Weights of a small GPT-style language model, trained from scratch on English Wikipedia: vocabulary 20486.
MLP neurons of a small language model. Each row is named by its layer, matrix (gate and up: input weights) and neuron, and shows model dimensions 442-633. Each number is 128 + 32 x the weight over its row's rms, rounded and kept within 0 to 255. Numbers have three digits each. A neuron's up and down rows have the sign that makes its largest values positive.
A block is one neuron, or neurons of one layer that tend to fire together. After each block is what it responds to, as a language model described it from the Wikipedia text at the highest values.

L3.gate1662:113133089145104080138118131118154085165137100137098161129109170111177114150138179142095141109137101146186106104092157091109175123124179130170166132123116150087161128145096104124156089120135133121130124096126074125104154126145148177209105113105121095050161129097068097128089142059083133144155167165162167178124211135213101116156113139126140140164120111083169129138143080071152115133139139186137140131142165128142165197150155129142133138096156129187150156153113098155116099102111127116132143098149076149155099142103133085181132180147137095159136106151134118114105141120179111213
L3.up1662:116116111082093194107093161138090101126141123207132133091094035137146190087096168128140153106120089090164085136155098183181136135153105185131078116054146131086138192152121149146123154166137106153133082085092110086201170154134131122120199166143142136172140142156114146189083115192136148094130094134112119141159081159101117175213135095106140164198118108086145178139189146085114138154094116135107116134107099124075136123136100129176089091156113100106137149139111110186140127162158151106158136125142153084134146167175131127157135146153123159099179156121135160122134130123118120108
Compass words and "United"

L4.gate106:137148105149085121076074118079134099119113122148186117105150116158170145123118124078181159106113133141172148152123105034180138129086150103152113100090130070102091153093122147178160166111134180042104121100132151101108100189143093159146135081107070111129142068130164087069131113121167165187086125067102086129154129115118096186106097088151095170141122127113117160124070096114143119141132128077153112091060146063099162081124105174161096096109085141134092152085138067083092153175120125192121113087109085153134089139149115114051129114182091157167163084150123142121140169132094126131
L4.up106:103153113152083133179149119103095079114125113171099119060109161117189142105100122108153140127129148089107150120126092088184123130093157125133111112153054178156096151144074159111170152130129140156058104167164178138105167129042204177160105056128109189114082090156165122101069113205109179136136076149174167094154195129087185120121055112193102107088126143110162163105083151166155129135132117139146065126149118099079061149122161176071070151101129152112179086149159103138104055113049089114165107125167095164060078155134119159152192121144160108130137109129156173128108066169083088118
L4.gate1012:143090158186135103111156167080191109033083096193166102188085168120145174090120141167092135039097159108148127140119108101183095107130112057115079045104115097127171150097089075156148086130152114083123146120108099108154087149136129121130105186145157122135159195161131169138130122181154123119166157148096129110148143170144136136131117137098139068133123151139085106083151109107096159100156119161142073189137111084146169107124117127158184105128129148191143109067143130114104114083103173144094106078123165096124090132092187104102196096223153122094096124134105188109110109160127118065
L4.up1012:175119115152171134118150095051119123143133208143130141135140172140088070051138148067065108142142091131098093174109127139100114085172109149119125128074114157110066146133146093210163124193150098136111108168152093098074165161126117091097104125102143109100134100134146140148104142167220137139188157150161125148117142196158109097150077149085159093144109141134071099098118066127125084149058132093161103184073107155132115133083099084126156154154136143147147135118168133140141117152132152188129120166131117066123112099066152132141119131134151142125186102184160160132081070145117078146
L4.gate1191:152096114167134111151124157095109107155095118094084081139129158136098177095143131145132119152093143151125157123104154128128163101116094129154098139072125130103134075143125109098123179085136069122155124152106198166111134095138068111080082080067107074150127123145103185136097101102157130060177102053111114050145134179115129150163099065064133121107186063172118187143096135102129112123112156107140103171117202142178113156129121129148182163128132158142158135132134093086143123173177154167145119136093090190150175176176132097191057116102143155135156078088117162140143131144149104120
L4.up1191:110141072149129180169136072107169150109185085103096127097092107093119124110144112115079157121121100188139160106081175100098089093155136122169177097196121069171056107095161136154076072112142141074170155149122119098071113096097159084148099130109128093109133169128099087158118105121128165115088120126176138171148110153105128116148144180111172126155151121122107125110170116104178122144113122099162131078137091138158134099148114136148122179112132126070131113091100135087043144096089106098150145079137105073111085118112129106138128121154105085139082116145144123119130122105130086084
L4.gate1391:120186139153123140175107122103130156111137130111079123125121109085116126126173193154119171159158125159177090105090077100138142095141125097161196132135093142130090126121105158130087115149138113099134103145157132125149149160163177144108228129167137123109138069125157112131219187128111088148127138126111113178114155121106141137138063106130208101180158056113090113141172156145057090150141141131156127178152102076201133101098144103109054141123062191132121158083125167103082133083127102127094135181151101151154064141080099223116075146132174142074181112202140124141153108102114077114
L4.up1391:148119176115179096085166033113118069094057147152121065103105143101171126101156168122109093142095088137057131156128100181155107130132109134101128132121124124121108163162120108179157184124106109171157154162101113158133172182091153048095201131109139128138091130170139121164110131095225169159097162158175118141147074072137176141107186108097152117137144156145138088107090116088165104110174081130155100136115144071140114131094166105123148165115096189134127086139157119162181160191160114153157167130092107103154173141133152074140140121112140162123091060087160118202064130147145121105
Predicative "one of" / copula

L3.gate30:150120162164186142130162156163112105114130131157151137114112182117128094113154149094135151156125115102147087138145145183070136111109120142124155116091144158100153158087143092110101147211115142098123140146171185145116149141074146095158125099126111083065120106133084147099091152149124114156127140131192092111061142152182056195109071179106130066084155118155172124096159141172127074128149157173111115169161176082102110180144086183111099125072140140138145120168157098113089131200119119165114146152192136100138064190081154120136164151124163098134172127164127158105158137147164109099
L3.up30:069126149144102141156122095103114121123079128164147135190119096085136079121116156113117090085103162053119129103117157155104124099160108133140117079134119084146140164150109121113082176061085153122164153138151137137150123144111047145118169101132090197135093102139054061144117113148066115211126094153170147067162091135148116132146192133072106126099118138152144072132135110140120153110085090103086124169131152120128107112096081059131091151154095143051066142048126172155119068146169150126138143110112074132091086131129150105113136140133125123160103164061146145087051120109071092137
One of the…

L2.gate553:141158163153128156153142114179152077110165085171131178138168080121070157130135154205090089177109141151107102150092114107084102117158076137099143219139160117139168113117114144081122123143147115107158111090206098112076076129117146114111152139198136099096192166120155146162131147110119139141164182097127157141064112092160110196169098109112169121165181115138084117117114075136173099132079065191090083098050134151111081117117133165119068087133108129122160130176118155108162100115124162138130126168148130140105074097107118135073188120142142172136099115122128127135102139114108117157
L2.up553:146145159102134135192149199148160081173124169049187145097159141077122165143103156139097088105128144150151140149165150154173139121128144096090149154164142168147167126145089097072120159157148061156065104072130091150135092074176171152166150128143144111078151099129105087135104156096172158130130185174115179102032073113098183111113097131172124123114097126064147154062135088100104123146109048105200128153126154122147094075172124107120128131146103146121172150073167099195119174155104153077159160124125156143123109152128124124144140083074160135148103110118125138160103190090129135124
L2.gate950:076086200133142171102120135149103094096145121094107122136094143071125085132083179144101104073112111128149150107122128119105183109170127104138156078177139086086034137174116106166166129200118162070141119173146014146120124118125127077128149183150110153085137104127094086110118156091093103141124114140124104129117082070193053149117110142134154144148163091142067167096105118048133134073125115120157063107058109117161096114147096145135090125146142089127114104129089052116108172106145157140137080088131135155172181129142075089155145150141154063137143135134163145128090105088169127105
L2.up950:133067101123154130107109104147138105172095162120140112164166172087139106189122139088108109076151110142102107155093163148171127116124124140130109094151136171146086114143142132148178175175182135161158133115128163110157139149148162131170120122136136123150124149027178073113093121165146178104163125125213133135136134160153127124126141143117083143049118119114139123092159130158087076179121129159081177156099154145173130146110137110182115134115069107122110094054117097165134147125098097145118146083137116054135142123165157162115130137161170141172103083108148140148181099079122140115
L2.gate1351:175141155137170126132138099145156102121138122107109111140149133116161127158092129106148112044123098121122155140101162101148149121124158130090141123126153186122090123089171076084139173152148042093132106157156102136141148152107116138134103083128135123113140107155119098111142146155104158182140116204081090104105101093153102177126098122056089155109165107159103093099129067121096090194159066055108180159112077191118097096112085081106135147134188073160088158090162055165117164153115120123162094122181106143108047138090091154138116105111097152123164098137177147156175157136167179136
L2.up1351:137064125143137111154172052086123087135133152160181075184155157117093144118191196111082121154101109077148125138093104163096127141131129159132177127131100152137099190120140184109155154193178070094115141176194102128143161141132151131128125099109164108098108116122161126122187106147123216182111120131129068124096126036135098155094085033102114102138124148182143132138092135148081142136167068131150195077089096170139123143059076122135141155140157145151120100096161064094134119166136166109089108130113106123128095144083095150152121106131168119147109084166085098177120149157129146135
L2.gate1467:144149145126083101104122152172114125090100128129162106092063094131153025094158138153122137101099145084101112117039068107038104112186092191042120102148163163139119126133122108090133117150139109100092137133060114117161127139181130089139097176157123143092163133121112152113111154153156156157072100144103100183116089095085159084129070159137099142167106136157115107118104108141138173157109132116096144041088161085122115177066178109071114090142129137064185115135127129135136112108129129066038146094102152100144126101107095157107143141162093101119111125121139133125105133181126117140
L2.up1467:158101130106149159085107154105149146111148086136146096129133110156074087131104176166120167136127162133129097104117070093122134096117152115141158094103120162108116098136048149159084081199127116098141113143156142172179128184148076066187095087176120127117099188125149138146114080160120160081140109177108044086143140159156191107129107158077109118151128157122151115086130141121084168146109124151169167102113140147108148160163116123133154143161121124178163134098192081168160096089121177107107134112081149125151032078144134141126186143090104135128080136152128079172099159180103143167
Partitive quantifier openers

L4.gate355:197141186120076121146119170181131101113153172171136146100166128131191074119113119168128174106077126148131098125155092089117101199132103150120117133154131097139176135129092102128123070147184176170165179128140127140094106141139133127154130099130137112068111134154226111093130146134094134128139124167088147186107131122101112179107066185154111152080212193093104116145109145106145117082142103190185149161167124169092147114151142166088092132136151162167162125136125121193181114117128148111153166165144069054113170135086144095131124177113111046112115136146156102149189136180159131108
L4.up355:150125132138085150095189078158109148128130181076146132139150134169108105123163189124103155150089102141107191118091173128165161130180102175150084096090173112135102086161118184078091132066141132082075159154138164159175152135145170121109114131153120172103170105122109107180133145202129158116185147083097089141176125110125140090188129134151124132162187095156116113146111132141096102187104144146144135085156149122156128167135120067132135055163059146164119130131158159122153081108142125144154021114087171132147188112096156136112127160157134155092159110136084112151135076060113144102
L4.gate928:166154142084154168160144153138139185144143069160104160169071122187183167088162136127095171086146163103164107131144075174147112123097054136129155096127149161178112135084136128119123112075133177075180111141134173074127116125123084127137111165163117093075061145153158153112105108111132110127140186121107133133115073135142092115072138110115115165156192167131114148124106135132113135162193130192134096158162143131134094029130148131091100166102137126108168058095077137123169143129102167134165139160157103172086132106149127104121081137123096093167093113096150139168090129133148126141
L4.up928:114153131137130085118126099135170119144127118177125112141116051077075103123099135089136084094042161131145120188152129141172173126172109169160099098100154114126102050142144156090103128085130149184144104075120101083112132099187106119159178163113141154143129127161134097084111092137133130146132141103185102070128055130171125162179103193116123085155150134159078162173124147137159105087133127010121128093116130142091112172113130107183159121120158130115121166170148153127134159088097161135107086160131111104139204105088120080095177159073147101110083115111164114130102065086182149131
L4.gate1458:168093188122170156171103117140112151088137142154091152116104086127142133122139104117144072117079098135134159122104151180121137149110106133094126114082229100112088138108087130132141137149212129135138177073115100129166136100053136128097125106169109148168117079106114122118125107138132125090182148132149158181163112126115145146146115146146138150211152153106123149117129112165162105107157061155186140131096000173161100168137140124186147066157152097151115135162134122158167126089162096147114095131127095172042094152145116091165127131106102171161138148106155089132105091127120125157
L4.up1458:092120108131143088137121092131114072113186078141132140107138122075153155185178169136168134152138135122179079141106116129142153112170139093164142132125091127127107108110120121145127138083111141148142088138087175103183081103119160172121107123127171155081181158126117136153094083152167133137144152127184096135100115160163120169085123093116133093111117088080170125183137175107108137154114118133141070120144084093164170152159134095129164118129161133155156071146125153098135092192176128098099063128168083058174131104153130120120171049153084026075117127154122136176151156103136144088
L4.gate1657:075100140167161108154118151133111150126116149121084085112153092204121172131102137099100144167171163128121128115130125183121164126205088164147079159084177125141137084111141085129144160091103109116130128171098097134112107163090139101135148112146132083055085145197198167155139099113129158136190138091123090156113129138112122159132113124201140148155142145145146151093095143123092092122131124118112153134077029165107175244155153181147121110126180100184188134115141173140104127182156147133125144108114102134103144147140108137148169120094093061168154146166215088110179154122107131118
L4.up1657:065169165187115115138219135103154077133106118156097156056097133109102162134140145101207120152136168100091146095168107160139147105158149141079112123124143169158126111158079079123118150099140114153096123122181133155090094115101149145171105084130110155133197181137208091093148129144135165128139140105084115128126097137124139130136097118080089196108105132117118089125076136183147099029135103113205077142150072158186122155130110122155139167102092121137141167153162180204101081124128162118139169125192148108088102163095116148147107084127138111149102154148171077158152193134122145143
Compass direction words

L3.gate766:153096065159140108106097116136094153059173154128152163181189115161122180129165136074140082173142087159142163143163166064194139128117093140148089171120135110178092197086114158107113138093178135168061146097161109153102133141083164135087086113133150122162089094142065124162083096145144110142146086085113210100130122082091160148115067075174133096136068125161124102102164115164123130131169091145129151095152141127146154117223112093174114173120064187152122141176103114061156136094126189103167144092055110096120106134168115115138121164156147126127114136083116076146171099158152095177
L3.up766:096140088154192132129090135076170125046106187093139088144170137125159145093093107164090155142102117143178111096155163203133181117122069174072137137137141072115101169181112080157152109155178107121164105098111079074095116187155109161132115088118105098112102114096129203139149136112129196124152124154152145155153108153105099140117160107115162141118194078147188144176121158152164110129135109122163189145142080084108119159123086180062182139170135094131134145148119159094096093119132106135076117150114146084091142113142168124075127071113140149092098164141175138138112120092070171059
Letter v word pieces

L2.gate42:131123107163124104117151110090127123107165206152171144161133127107118192157150122137097100049108151118079145196146112132126102120169109132123163106073098133186050111073121128100097124122123131078117205108148126119128147120137078144197149027092093181153092095152151151178127109149148043086112097120128165130102098113144113132111048137121156126137139111115165049162122194109109095125120092091103094126105098161135115131072248121144161090172175178125131095127135114142101125072072109115130142098134178120129158141177154150083078133082128120173103082103111103084102152113146120112
L2.up42:136188083130068090142114182136093137122189153114118135148134180150119124121155106178103174148074197158195123137154159164130096179121116202140190100106118158173125175152127093160121133149127127188157150081161127050192089126194153102167058153115117105181137149116209089112093133135114067156112191052119127102176085195102130131115143156093101148125108118151106111149149078119110103170179152189105149088094152212119155130159174105124127111112104131101159112119148170108130166180057169108107170111094091138091123074094128144136107116091135106168138113045115172168059106154148137133
L2.gate150:198084180130088137048104108089137112151142153090149138106077179140116128104083106153123115122087117054112142105154123114124162140147138151159136101119109142120197151100154148084161178076181132143141112106132144125154144148101104062133140145167151157145108152158148125151163099100136140102136129147127131137119121171160108140138127209155125090086109113143185090147193187130101117115098142117145108130148120099152104128099149142080164185109185142129165171096097125107116087131141176066107214151116146159185111160136140113209124145117096145118135142069142153121162141174104091206
L2.up150:196144169116103093074111178123147180134135102095106125065081121119113160109064067162132163126112145098074136110172122130138134067123148070146124084167067163181192133160104176078146131088180117140149125107097144190090118095130095115147162131120196132146116103171159084130116110095074144143098127194083180109131196175120110130201178131094106129151131179143147109102181160183111097089093174140126111088120088128153151184128143167113092122131138073180100200096118079150128118107162112099145134109099144121113137150194122158168146164091094181124130148105109106145098125120123132124
L2.gate637:097127131156116129106157151152146131112128157167131168087174086105130088175105149110100144134185108170114107100127180091110135112123133121137136137129153113076099152085083124133150150110170077087096172136167124159191065061191116091095094127146116118120113146136143121166105180064119127081099148137144122114167135110098094119136127175118086049141110155149132162130181178110144164179163120119160097132133113157202147118146146087124133055158139086081142110175095137096093131070128129229078083194111072123105113112187096072141105112153191114146099112162123174162115112168160120116
L2.up637:084190072154155140138096088122135108161189160153076144126173103145100145180139145122173166192143126086162108108137159155119140102112100094078154097091142168122160179065124174129151173131130101083128106117173123121138096114163096120168102108111129204159177171139105104117099163151163106123078172148099104120122132150142122050136114120095129109130117167157091128142108125157092116102121130138118099135136145129131133157073205120160130111113173113184113132154134153106168143104166142119134144128026125130088113101217136111087101122170099156114178153160073106148113058155106087165
L2.gate1580:100140173113161127147134146056133163119138092193081125073122145095113197126084103107160109139164167090108111131118097150139168157146156116144142032105148132073119087115095133125088160107147125105100145113146122103078096147133074152156131050122102104159117123074116183109146130080124125108118149178142090128143121205082099095149148162111100014096176116080137137117148156192119052180157106156106108077102156090145092190103191116128142115097168140073105120116137121123130090111096111172135135181133121155141110144147149147156132164152103146149139108099106165149132103046075139165
L2.up1580:071146113123142148151113148146195122146121068066132123122180096055133132108148106125096169118174161080164144078175097133147120118075146150151091134141177151108134128102114098137071152118175094112105138107091144124200125108125171206065193135113129119110133157078090145103119094097104128154145101159100110164155083162140153128179149160127095162160129167118129162199176064173132165160122159134174197095060182143075169145119170120112099123143141063145106077084128107147160126098151122124069130076089044168083177078105173127090184153153141169126180149174122170140134086168105069084
Relational "of" after place nouns

L2.gate370:106137104141072151160134121147151109074149129109068063187140128125065205152081090142116144112093128181093172138108151114138183107133135184094168139139149164093073130081069148101182116086117146205168129165177085127123158089100143161157159096123114091173122115133091102119090164194108163147150093178162107118150146160149113162128117078135115086082125096154089098146094158121145085164107133123165106112220124079134121160199156103118198131080108067089106090165100124156143123143149109160103145137131101126106108141100091100200101104166139120141152096116101177150144145135076173109
L2.up370:128163132129114126136158174116138131090090191127103146178161151146136086103140089161135081102130097118052213107078147153152185070147097090147087136096124085109132123131176095102156172122111141159162082169160135136154085151071145065137206146133171165149112111130071071145138205103087146131105089198100118145132170104152128144159155076133135112124153071152147104182151116140131107120125148127142187136165100108104128116127161136134108162095134143117154149154144068070112127153134177112118096152184177158119078179144117114099124159161169140126186093121152145098128085203117079172
L2.gate669:086108104136139081070121154088113136143142058125111050047091101089133107144097112121094144130105154135103066132170148158127116118147139101151129134168189167203164096099130198119149115127117099107170099133136193159106102190104137118066154087129115092083147176163191152114088129093117116124118142110132171127123140167177137172162077059189099115141164089115128120120134124077152137111155158118076078107158147136126141145144202171137040115107094146177144083113157109093151130092121133088131184145136115146124112088146165164080093133117111146102163146154144156085113149169110075056
L2.up669:065155067064105136118125108114103153076168117139112101104099135170130172118105117090127127162118106124163094094053143103153169152168117098101156171162130159137136065132162141134141141125057120092100127105216101118129084120147127160139150143091091139120177153168147133119053139125158132158091161105189118141118204117199115122120073126124148120164167146165104165142151075151146185182119162138100116121128100137137086076081139160095074115128129042107179144118157136087082103153136110046137129110149100141095183087117134204117145067059071104109092082172163137156147108121145106141
L2.gate1247:174170067194127072113108147146159178108117158157143140110133140144193110158121119107178084128097098138115154167161147090125136068091124171122097131131153124078107149150121094136087114205161139090146160087116132147110123094051127135147172084147079170130092118128076078137174144097135160138114122143128142144093168116157168177102159073074124071135145065086097131115180125125142148096128128161088070097163110126156083050104154106123127136128141121165127100111107157125087095130166089123117185101151100145170104025105085109179169129116132084101153115096114112137156171103145143198
L2.up1247:163117103133150135127167100081124198134179110170113107155141097142125134168208131098076112072130072157124141101130103149151111097083111110149124190097153099138105112102116063135136077145165090123109157126080150101139145117103176150173138109076126166137059105110086108145131167164113124175121140093146158061128154086181148095139117101140136110113129106133132126122144150129164105141182217185102100132159102110149103091154145112093071132136132120107140113107145134099133156130116109092121120121183086193116146096141102154115191126109144139164146102094144156154147083107133170174
L2.gate1684:116135098099165108119069102067104159116122192130136149064083157076134123157164143102152150127125139111152119167106100088125139129175145118097145116133130088106124155070127134141140116174136078077167146119111132108146188119110070139147157177093164134154124146095089112123109155167149160142164132109114111170118093106149061118135157101131078119162174124164150147108149126097125163115148136112131173107164069144117062137094112145072095212150078095143098123111148136129104145142146120153113101175078167090104160099073088105069147114120098182129124106143123153132096167132179185087
L2.up1684:160121121075103109153162144078087118084123131141106082100125100157136149132127059106039087121097155191114148141091152095133165118124099153118099094143100124102091174128072104132081091080119051109146116113139064099098137090072135105124151169148115144129138130141132097105125156144141127115114110077065088126109115061152108070123078171139147163100086132092113085105153144106149095133058144086133136118138141102134163154138157089101095107098105116121070144171135155116133061107170048145100064133065144170165140073091134133159099179099093104184164131084081125163121124130155122121
Mid-word subword fragments

L4.gate125:190091189145098094090088097143145076146155110186079072137132109171146128198087127124125130098170135132119140115112121098124111126180086127133135167146111120155097134095101139153145105088117161079130188148163094092121158106099106089128106160167117125203147183203133111119144134135149103185138083133111087208076186129149078151093121149149164071109112120117180151180177143135160146145116093073087122147081203108121147097137098189161127151104137131082061129091143082117118156050147185125077159134065146107172159134123135123107154104111085135121156100065174141125089137134114083138
L4.up125:180108107144119081146117099177141108117149131127173103152129143116117135111122111075144137122145113199170156087113104110099128139135219109116083150116185130133110141138142108075135124152092144116142184105111151073184066163111129149150183116095118170118101126090102110096141157097141149110125126060130109105099115130144094146113110046110094101144178139094160200101170163165139148181086137102095104139146061128102087169151130157145083148109127108161140095111082104129156137154061115147068178124113124162133147130105137117130162119159122115179116163198138150140136149109151094123
L4.gate349:130131183119094123216126086151141156123128091123159120073115077090140102192111100098146106157120144081114134116132128072090137162093060162159124125146157102085123122087090125101109155103177077125131109105169137065151159153118122124065102137142170221116081134151143122131111112139169103154114119079068184109109145122141136098127138157164106117174101140144131145123110154088130116115117168170121147133190141131141134112167116126116146148091113136098096163127156095215111132188132155106135106084082129134161094125119165141130214142095170140154115148166096175161102153119147119202
L4.up349:112115139154152102132150205170094140094114091151164162149106158182106189095101156132154160098151126206099184130118129102134154094149165080142078146104095152149105132151179144163129097136120149133125084161116110154101135086163140119132158072112155090153133122151173197074166175115086149156099135078128112123159154151140158151108132098129075123094076146130145158121167116171109138194186152076123170193133124108074130109120110130099146162140135169162143109178147105115185127138162127116120178160167175163154128124153051169123105095110068095133145144108242062124135072136152141146
L4.gate503:132175149119121169094076115133116093122102161156128159088080144122174116120093121079150129133116107167171121087164149134092203127150135146122118196120129138135128121051104137155103104117119110092128073124100148113142144107117156198104127159133128160120108138135115170073132077124144112162102128143113166165153094171169112149150080170093130111135208135163151151113132162127134186202160143123032194164183159175116081098038110077133170130108134106068153200134136076180139105086149138085139163129132171099104118162134079124158084137108092147156141127170103086100136109123146153100
L4.up503:145147127098172076141150126184163131190131160113128124108085041145047164092100083101133064139159093133113071158142157198146080169090097152128120095134133125179145161127055161135121123128138135119129110152149151081170093204160120138109157138087145132117127158134155165189081131149203151123077142184144111106173093171120113112072133126121119143121113168116053156101121117141141114149086126119141114139142108144146123091118063139131170101126102165129109120079088126115147129097131150107109118096149128124166154148100116107092063106111108153162103095131063132136162205204090122148
L4.gate1297:149149132116184118140125072130127131110148082131156148156124149170112151112098099081130169142098117172158136121124116091171134097123104206139143175145160095147072160128075124149153134114175147066110128088134097133095152128122179078134142153165149107143084112151151148053175157085163133124156159154109097118094163125096103174078129126111200139161097131134098144167171104077125125076163135121141093133160188176067123110092149171123146158139068129146172133085098119161064115107120104136120114150159117117115121134111156134134073103073115194154118108137090156167150149104120060130
L4.up1297:103171092068159092118120130117099094124127160134135121133194127118113124188121113150091117176073151109132163075148129157116105149112142096181086175129083173183131164122057169106149166069098107110148103156130127099198128164150135181067147119134120112155132150123089083133176158079124109091145111154134115065123150110139172114125099096029157144130169119143116129147063143062163097119122142200185102133146072133150128120148161122143181147117144185137114170169161116052129132080144125079160144130140103144173141101159079204175155112196144140086149128158147117156146105132152107167
U.S. location endings